config.yaml
head_dim: 64
vocab_size: 7675
norm_place: "pre"
qk_norm: false
init_std_down: 0.0334
optimizer: "cautious_adamw"
beta1: 0.9
beta2: 0.99
grad_clip: 1.0
warmup_steps: 204
decay_fraction: 0.669
final_lr_fraction: 0.1
batch_tokens: 65536
steps: 6710
MLP neurons of a small language model. Each row is named by its layer, matrix (up: input weights) and neuron, and shows model dimensions 64-191. Each number is 128 + 32 x the weight over its row's rms, rounded and kept within 0 to 255. Numbers have three digits each.
After each neuron's rows, "fires after" lists the tokens most often just before its 100 highest values on Wikipedia text that the model never trained on.

L6.up274:110126099130148091172152173071146138138158067109140140117124162122093112097141140149122153163155114148142128130128149152122159184093111176122157186132035073136158113131105162088161128146107174137128160157090158150093169102118174142109118123096115154126087182150079166157186152137136142093114171111189068140093096086114153107096104171132137153107136089115135108128120093124138202111167
fires after: ":", " | E", " E", "E"

L12.up435:081185134149095100065118085076126157110113079107096175150156102132131126075171140177139128114132098104156067162127112104109103161133147136127116164174155108106098143081108141148156088147075143111146128218104133109148062122130178138074115147101124161112169116115146129173147114132128166071157131090100147193136122080119040114136160091146090104164169076156188067117175112146161167142172
fires after: "2", "| ", " | ", "–", "1", "11"

L6.up144:110199099132158132147124177145086082143118144139096163081086158157096110185119075101133153193123063155155118126170150149151104154106137167076158123120129116168173072093155170119143133125135088102126126114106136133110139179148123139137115167186063132045067186102075163152134169108130125155150132132157157147118108169109145183104028123142180128086088175152153154075142145106150173100102
fires after: ".", ").", " Am"

L4.up796:091108139153154179147192151167156133139118123143120159194156201106088166117160139138065118132101100085128087135170106138122158120072113105116152121107106160169133168140179118108120115128045112153124150135090067154070174124134181127133112078099160170097173138133067196109131178146110151140125091173133123149108110144121119099102107139067102102114131155091177130080094134153130180152136
fires after: " | ", " / ", " ", ") | ", ": "

L3.up431:127126175187176158161116104144129167151078229171124180119123146076125116147099092079165127150134147132136134130129077119132118152067092120126062098131153107186168115130093123153147139103113135094160138112128130110111112145117091117158144089172147151104134115121098199131138233147156138141207076104143122050086077102143124135130134112113163120156111126127138168127166140124110132192173
fires after: "\n", "| ", " |"

L5.up349:143162111112156126156174072121124085144161156061177084148112098115168145107164143146106143132130133147129158169129145104140092107094120130095173120139123125130158120100153186143093112139118123060106106180119094122170108082178101149150179144147146146149078118060120133111122137141148148122215120115154218155116137123111149051108057160140089127130125120110124122136102174111164134101148
fires after: "\n\n", "\n", " to"

L3.up732:120120094126215146144135146121122177191156163104206065157119160105153180115186125106111122127107097121174147114135100108104134120146123128154097165143073097179109131141120143083095140157067127103092180228123119140144143117116081125218138108075133178117142127158095103072094182149130099091128134145124090172133114092102146131104090132124108124177121135154155115125139114109157127175126
fires after: "1"

L12.up259:107123088113122131116142122164120142164144137174106160110126151155091171158096097129104175169102094086133153143131139132139108213097134108142113189155116131096140114223103109141096090119119133074113106164117139088199110099108133151124124120152140154111104156095127094113085119106136168088169174098096113142111073092054086136101118100172087173060084107108154145146134138132193135131181
fires after: "\n\n", "\n", "| T", " |"

L12.up401:148180101118145161134103185170153118144119156148152110155059121123158079208100112127117164117131116134139100131185189105077116089099197120107138086175100095147139145132097093132092093122145148130130060142102071153127154089130111105120185140154108151113134127151183137100130136090087169144127139107120068163109091128145117127113141134131133178116136136098138130127168195114148140074152
fires after: "2", "1", ","

L12.up412:167114129091089147147132130070161111128166169126111178106060109165096116166076143153131164139077163076133194199110166128101093123115108110123113107128133139152114045125161096088102081156164118118161171135139196132150098123142131134185119126080170151124079087095052097112135105092086134140122124129156122169112086104104125110132161108120155185095117161084145192183170110132162142100183
fires after: "\n", " |", ")", ":"

L10.up5:154138100146182137131092129110163149124156126094180151144101169141093134095118143106165177128053089158195094143124161123129154114065115142068093153101127151143101086150143158116100078086110108179143086145089114130159093127106119165159142109150097088082137120089116157088135101174068112098133141121152122164102110127113137143089128111140166169078090135137141097121138202163161139145136
fires after: ".", "\"", ").", "s."

L6.up385:129158150155161122158123157115146173049161161123064148108081124131113103104166139151110193113109168117169066144150172108114129107129178185109117099096135164143155090138093138205132108153179117207099146146081143131123159121178070145121089087182161156085056125119112182087151184089130113113106079125182061166151081202150126113150120152160119136093140128142121155136131155101150118091173
fires after: "\n\n"

L12.up464:112143132067191167115069120156088121107147132132069132098112168148178132142118117112070095105097068095133073212117178087128151157083153114108125173083122170120139110156098186166106080141134109079045183132101143156169165138138158147143076068133060220110090119109129097150131140170109162107105113170194207141107125123161150133191131132132146122157124127143138147105162123148128084101106
fires after: " in ", "| ", " (", " January ", ", "

L4.up579:118130153145160135118088142112106116077157171095033198152143189161169151146143140098036173156138113176168089168097145173081133145097097074114065143126106100149161116138187141122145076090115141188164102105122051103120096213052123148119130130149137140073130126091124213113125110150098159126145138128155070178102099089172095152146073095111100091140094109121158164165164093111112110119171
fires after: " (", " \"", "-", "—"

L12.up260:147162064137108170092105149151139144113094141123125156120107184096161147160040094143173122106074094088136099139135135148136100136138071096162167126125111081151092086150135116161132052071129129108141131184043095128100160082040117108185160095186117196158080094113096140138092118142104090138140044120167154147119082117085167117154131101115126095069170151077100126169142128138123099182217
fires after: "\n"

L3.up18:163138077150127129138127099149109170096138080121142161165097157133127202162133165098153101137117115141169167129186136125110109134126122177139111147147113126109122160196139130123032119175087145138114134112092146101064126138178155100126112161154112150144130128104133181128114160178165129069130161133133167129134073153114140098142109120135163139097126129189120130115073126124083157114149
fires after: "1"

L2.up634:145137152126157163126117106044109142129132130095158066169130081140144092156077089125146133192139121186200135103118163117131163120083066159029116109173125096165074124136116190122106137157108099132090149144123109090138080143122177106101106153134175129119151151123102167130149125167102103136201092149105122092106075074147135122106099176193159115146140101178175116103132134108136110116107
fires after: " J", "| L", " R", " Ar", " Br", " | R"

L8.up766:150129132175129172169119083144053149128142115154186113128108198154116099102132148190088136100102113226173145168137113112118182136064099120100169100125135114169080098134147122155083086094110137122088063135172118172124130144171087157158131089157130169138185103117184135133158173128080173082118168155099160139110108062158151157139060162122151146113140185106111162098144145122119188121092
fires after: ".", " in ", " (born ", " (", " in the ", ", "

L8.up841:077090149160144173169160092145150157094097164164173148122048092171157097125073128087091135177157111132147169149124102052129123174094158108154112089091097038142105116099085132175097063127115113136091112115142160097187092148112118134109068131078142176126098133038163165162145102089117107106137154165178133155131079113145132086147062141091098144104095189118139129141163143128137129054100
fires after: " B", " G", "- St", " | B", "| B", "St"

L3.up273:131110138099146141146114122105176162126112143172146131138139133170176189103147123076095162191104146073144093169104107084210080103103152121123099143137134142105209114084096104187085102114141119199145064118136135104096105178151179186140120136089143151115110090142100143086108094114092083142069129141164098100081145119136107137137084169187106194106169149089171135102106114109168127137101
fires after: " c", "C", " C", " (C", "-c", "==C"

L10.up96:169132135135111121108165170135169135100155093104104142177126166117088144177125156107115142167125155118157080133131204097125172115135119157129129095139079143088056136118098133201087074132106136110178099106141147178121127098098151170169120150136072138115095204109135196133123102147128133141164130110159144079099123053122103154119092193131170077097151059108139079128105096114202134185084
fires after: " D", " Label", " | D", " Nor", "d"

L3.up222:139125116151169119133132138117132141186169165104165105081095141111186130111166117052063115117077114142163144195160171094129059162116128118125138135146144121188133130140138167102107118103135159131071057127126105126147076121152132148138165197119104160108062114110157151098085119088134164115188129113185137096140121109100150071118080147133103152111134118106151091125163179117120161172130
fires after: "\n\n"

L2.up19:094148096155124132134182106105081092138158103115101108163138157088074106096179080158109078122119149095127143129132134114147068203115097129111149131095145111082148148142129139099130103162171168093076157180157125097156134066091205170141079087134141156145120146079112088122111144143072115062087164133133125160104132102116155111133137148126125160184123142144104187175085124131149134130150
fires after: "1", "2", " List"

L5.up604:083181113116140137082113206183223106095119172158079128165168142118137091134136197160157106120084114095103137128093163099156148127176113158144038120215170088073111103124083113124138089152088118057089157176099171120106142086150159138116127125109123159132140168139115145118075128120123153157125150155134051135101087150174155067121121166142112130112133093171134147129133148121155132162126
fires after: " | ", "0", " | .", ".", " Par", "1"

L8.up813:090106122122142103157125142095155088117160130080113147081095156115125098125118091074183087157099103109142137140180091093162101173125117090149168137104113139171151125136133110105060133133129071127144121128079066114101127153143150085103154216139101151112086132073140149137088121160134166124148183114096130115105119104080169166112078164164131124152129092200110129081089097122089124104166
fires after: "\n", "oss", "| L", " prom", " resp"

L5.up206:103155119155118130176170139140082123143113139106154133120101121191119144127124061132099151121126071157138076131134130050111092195133125161148150104189070138101146117085158082133123128107161074108126106129106111141103147136083144141194137197089105158111118079091097125124196132124038135124097146136114139102163072166161160165133138055130170103149152134140152125149164121117054149130157
fires after: ".", "| "

L4.up196:129147169130129128145176137083123126109076146135095115130130094136105075093123132161126135170125154102113115131188130088105181134119097113127112153161088101128146114099093145187151130142030156093127192153138112140144120120094103131140086072105138151127126199184113123148115193117111128172156149182196118190104081135088116112124095136171078133123100139079147068103148113109150136122191
fires after: " | ", " |", "2", " —"

L3.up221:126141092168154158111090154118153202156171119170075101191105132156040142137162120118123113148100102159169070114172100135117118166122160103148100134161104105159088215122094116106146130163122178145100151182154090094127114153119129125166167167167152155152138118083117120126079121108102116126098177093109133117152097090095087147110099161070098114119104121085167082159087203109117143112114
fires after: "1", " sp"

L4.up332:110145121196199144171121196103186123174138100142163124150151160104080145108140081165118129144169152129124142152160126111070100077118097129157153143131142090067103223067153106179126112165116124139112157169132123097148096111159136147114093131118146180143141147120097111094107123143119127147145109084081152105112094112137138131122101151159158095145160113141121066158096160148181139082123
fires after: "-", "–", "."

L12.up161:123097168146096138129165171078144107137137132100143130071155130142149169129159086111101140216034104176161134124108158085088110166099103127141116141121095114213146134152111062108056067143138086150098155153091146102079110158115098170133149128119098141140086101119123073134146183096115115153108139154202107141130103104078120155140126060151109190158142098165168118116155126142165129119147
fires after: "\n", "- ", "| ", "|", "assachusetts"

L12.up715:111102130108126129132073124135174126116077179049175150100182197075117153176094092144122155120107109131147094143120180143089151159131066162141139170081145170121092114121098090145080113144081101088097097192113142144117072121130145108052155143131140180146153099112089123128126150110133129106106140121157136109144119113039107116089115113143104160146159181154113087132080188126146075120108
fires after: " on", "\n\n", " On", "On", "ed on"

L3.up243:152150120163169138171148107135122132146121126157119123140126143131121197130142131103122160147065150119152106129148140125118111087136124098063108159096113091113188092143149114147122076177087154116152142172055070168088089120178098108183068144108107160077085121200139171111046085118112106166090185139102127125072123122104122165137163160147078077170096152162106131092149140126110192109156
fires after: " en", " rec", " pre", " ass", " Pre", " c"

L10.up626:158102120124151118141185130114170213134126116142131120167131175107150136087107144105155150147115076155152143141110140090131083159166161112106103161157119112100120062105109126139092150165057115172112178127115114103128149109117111145149175135138212146112106192119124150117133127127099156127144121124132052127068202106137167150108170132056134137115123124161157206105165093101177101086151
fires after: "1", " c", " C", "is", " and C"

L12.up700:160077133083209180127142147104161129160161105120100119122084142090129103106174094159146137134053124144158146156193146185066166115145086140086134141122069132174174099140139155112129151111146180132146080128112150135108170167138101114124145159128115151153051111166186186126144168137105096115120187122192077127104093152129164132081167082148158142087075089157127091111133128117112159068151
fires after: "1", "2"

L12.up160:077120116203156104095132149127129132127086104073137220134143126072076140187085162097155173129068156097092089104104096098133088083099123101113123125089174153100149105086132117100083184128102141100132139167130080117092086193153080140135164121083172193142094131128142179094137135097149128138198077178056145171137186109163139111137136146139139145144137143142106164123122171127137133114155
fires after: "\n", " dec"

L8.up726:101162110181181098163107168126173148174147092079144166080145168163131119163139183075098130181108110057108134109119120123146117123138117150069148103152104098139080057062136167078173132192087141131103174207116145144155132142154138075161142119112153145113108135119122129105117130159058085157104181138149147137088070057088114147104123144104101123136110195086130168121109079120125124116155
fires after: ":", " E", " le", " p", " out"

L12.up613:114169159124187116146031078138114174133148183027139160109120116139107142104102088112105154107117145141164106165145109118108203114089158121097127176132135122127147200190136152117127076148144116166121106122110097091112085118132090140167095111114077161090125153183112178136203118115140126090110160146108149149153132124117171104122081123152125136104119163143107113096183099138082136167122
fires after: ")", "."

L12.up265:190200226089145157109095126136187141121066078132165144077135150107107159127126067149157199120141097142152082169097135148103109211077104101159105158074093131146150097116158160131143104151125168173077118185120103113100066206092117101138150085140095138130115110130093107125108145154082177142105125116167078141083163115097121168105139194162147124138118112148100098113155125134160171142141
fires after: " on", " Released:", " On", "\n\n", "|"

L5.up2:146168141092138151176108168141129079153084083114100128117082154095136141168103047166101149116165102176128135153162161102111118170150116160188127170123039094138182091204168128122070103167146160088121101182079123144169153162096130193111099185174065162097073125115153104143168162106118168072150148128100158149116106100117170154133123097172142125195131171155115118105141110138119112078174
fires after: ".", "\n\n", "s."

L5.up664:094130152126149151133087099124055128070172192060077089141078134092157182193091146126157116133098153134133131141162167073158088158081080085109111144086136120109169095152097115135154094132136084159130113133161116177126071107157126155158132095166133164127066112050114175086066193135123115103151135112158111123113072168139090094133106119201074124075101149114137098130171178127129145210111
fires after: "\n\n", "\n", "==="

L5.up85:106148173087149164175126106168117101102096139127066136109108146061172200153103070142089119113086071117179100143150130124103088099087130132138114142076148068122128078140142178100146119120156119179122100126097066150135123115090119161111119093140171160118133132171083116106173136113153097184179131102077108180071174095103135107145078168161075145188140162092153194076101110097140134092141
fires after: " en", " un", "-", " \"", " ("

L4.up58:112144163133184108126118165140123132143174193142146118144092101117121167121154099118087103132021143164129133126138141109147121218116129144126071158116132091136161093120125127154069072119133151124107132160093063130113144159141117084141132164129118154108054111107135165129125111131170131144126184115133103120101083152147110162139164138095073155204090076163136096116192176098136167106186
fires after: "\n", "\n\n", " den", "| "

L4.up329:134215080170086183164083108090091163107083075158149112145126101152099103152182079154138141166131076123136144178127193149111119099073116142104134143143084084087141129126142123137127108115132175153086133151112133144117167071178077151158120076132138162119134069115110141099114162125099139158084119046162172103126120058103123148142043141119031117124159103147127165122136149104112113145149
fires after: "1", "°"

L2.up646:100109150106133149144064153117122135129166150126116141092113123098141148123121112112115105159086126192164079129200124118153116145143077099107066172099089150153112104119137133094084131081185179177152162162103103134109136151116108114161118134108108159123115139135100226127099193125136179116155176161120108124108087110120117106128134111200106097057131141173101118094197181127132183143139
fires after: "\n", "\n\n"

L4.up711:074190131166140179171144096195157186117123133076112127059139167142127158126180106147100178164159150136105137189137132205105154166116083133111141120146147109136051151122147121103111089086118159096101152098111126113155144133112145170149180135181141154122065116103139090131136173147098138064112140103145119121064131113161142132130094131077161184123180172161101120146125144112098136112210
fires after: "."

L2.up852:078153163159117128127142101143106137070173184125074135158114170168096121111084112146068123139096085093181119115108165055155136110093136126021091097174107117174111126170123171110175114144115065098083177122108156125150126120154095118146082142142085177117111101082144158100126145125110169128116190105093195154083140112166124087137136163093057096125137145136135199167125126121139114153173
fires after: "| ", "\n\n", " prom", " In ", "\n"

L4.up488:109106154134160156189165131107152154117141138063125172090080160070081181130195116133184110108130149109113083104192122141097162094156108113135113176090098125142102155107170121126164117189141140171100120148133093098117145094164132159159155096199125179095089118135094196084150180145110109158117145127143154149139142170095111091130110132157117123059102112106118126150176180131112113056127
fires after: "\n\n", "==", "\n"

L12.up778:127176081154113160144189126105101149133167104157153131150132086120066142145153130133116081156075130130117122121175149167130120100159126145167126203148115140154166105117092131135150104165095164126127129157133079094088104128147141100128113118159127140098149110098085136056140116095069060158121129130102179126141173125091178091139153129108145146169083165131084092093108120103199165140092
fires after: "1", ",", " | .", " | ", " ", ": "

L2.up429:147187070183141141135132106167077146096122109131141078152134185128183207093103073125139100163088124154129111155102153162132095182078096112127115187142167150124200147133164125084100109107129101133123148141108140166093119149109158152224164177117152154124064129171182191104079175124095165145146136107114101100106109140127125108125127126175103080123151060133146129072147162110129124137145
fires after: "1", " Released", "app"

L10.up703:149184051138177117111107123108130128150168118143182145088076123133115165121145139116120178123043123153185106145140135118134127121083114153081057132124109160162128116153147074110108064070113139168149104139109138130124106163077111194152090090119091098098087126087103153085131180137094147141140165118226127131115123117093153144085085123129143154099128108124148111114192119168162150107147
fires after: ".", "\"", ")."

L2.up428:195194117123179153155100156137173149170080147138194136107142109134127104115137135145131137127089139156167103166171131169136132148152144137149127086139140130119067120134165083110121064131125223113099160102130105157062126164181174117143107080070113145073158124154121132108127147113093099097060174147104093085124125113100166154157156152163117157115139120188116129092101129103102142150192
fires after: ".", "In"

L4.up45:127169137216126099149127153067182246104096112146108214053075116104086124102151193127148117134113110156143140116159143153091160125104148115140118160121122135147116095077129149139152111149109139092162135135062130100182123132144116148158152194132119137059121156111140158156113149123122149132114097162116135112126123173174121143108118156102126126103134156152131122165169203120089169220147
fires after: "\n\n", "\n", "=="

L10.up446:064121090180153166160134142124103117158151158107149133072114142185164126118127125140117149129120089152154086163055172140128192140091116165061100167112102139111095093140132123116162094088114136181139088140095123127101127108164089142115130115151106127061101128031116133126139167099123080131158209132124082162110150138118167195123083129139188183120148054103134129139122172120167166116155
fires after: ".", "=="

L10.up116:173149087164200150124104173119155167127164149117184135127106185129074121109093127104155186132071102180178121156123170156122134102058100154070077096111096133165087070153140175101113063096069130147119103140098117127132084133109130177151118106114096083087115135097107131094136129161080107132173145101170149165066116116070167149078116150161145187072110126098156114134144189174181139128162
fires after: ".", "\"", ")."

L8.up727:108162107152122158178174161087112101119126143066128132115084108153112169094106065114082201136167079141143101116136106080127122152141111156135130100200044153132166105083156064098121119086136076104126091140085134144128153181123148143195113171094113164092119095081095141144196145106101108146128148148117137083152084175122156155110113064189181107147165118136160127122178140118110145162156
fires after: "| ", "\n", "|", "| L"

L5.up276:171144174128121190133072133110127182137126202137112092159093147179099117119153140138122140138092124116102092127117165130126164135103097142078040122120120114116115152125086114131144080072140077128132130124092093109153211143125128074168122129214160160159127071120143186119146071141128114108151116154145086166075161140160122174106110170147051084137137151122180135107137145132161102092156
fires after: "\n\n", "\n", " Ag"

L2.up772:158139086129139122111079124076145103128177122181157082110108172121170158072159086135114100158059132117114160129134118070116084102133121101118128138126090128142117175144137155141059119145164084036081143143126128058131142198138080121135134107081177140077151157171200113139141151141085142160090094126111132169139122102127079111145149125164116143166086112148132123100125100111132201181108
fires after: "1", " Al"

L3.up199:150194184058104145132129059117089138082138189101095148099136172122124132108141137080115179144127154156116162171085157087137159101123114213165137081199109101155137144148100141186146089051119183075112109162138137122144082120187068133158178113155093145101121112044115176151113137105157133082158082152103098159168075127133148068148110152139121145104114124104145106174154167105135144133155
fires after: "\n\n", " Ministry", " |", "978", " Score"

L3.up168:137117131168130099116126091178115156111110090106171180078110112107147144154123146171154119160155118099139161115101077095159097180111077128138157171138131089080101135088142156092071135141080106136121170112124112071088118089201163219134097091057148157153145145084144083153150165156129176167095117110049183142050130144145110139146113139137141077154178146160137139130178146134129173118137
fires after: "′", "°", " H", " m", " b", " M"

L2.up783:141138115134188188200111095090148178099133124103080111187089163170196218093094139100159104163116086141126096161140176148059146109099118163124147163118103140129113097109145120117138130118109155124150124165081114099086141112142093180188076150136118164122148106074125174126101178107122098168101161076125132106136098122160123136144146084174075118073109087080146135089110163122121179105141
fires after: "1"

L3.up425:132114094160160128186189119140123114195124092111198184104069165106099147144126141124140143150134108120169150186113128148088126087126077181121090183136153103191111052162159151142144094142087118109118129155118107132168135118128149178164111074147148192141073165129119182137081156096134112133138099146134128146113113136098167129119137103111095139130048141151108072123132117117153120136126
fires after: "\n", "; ", " | "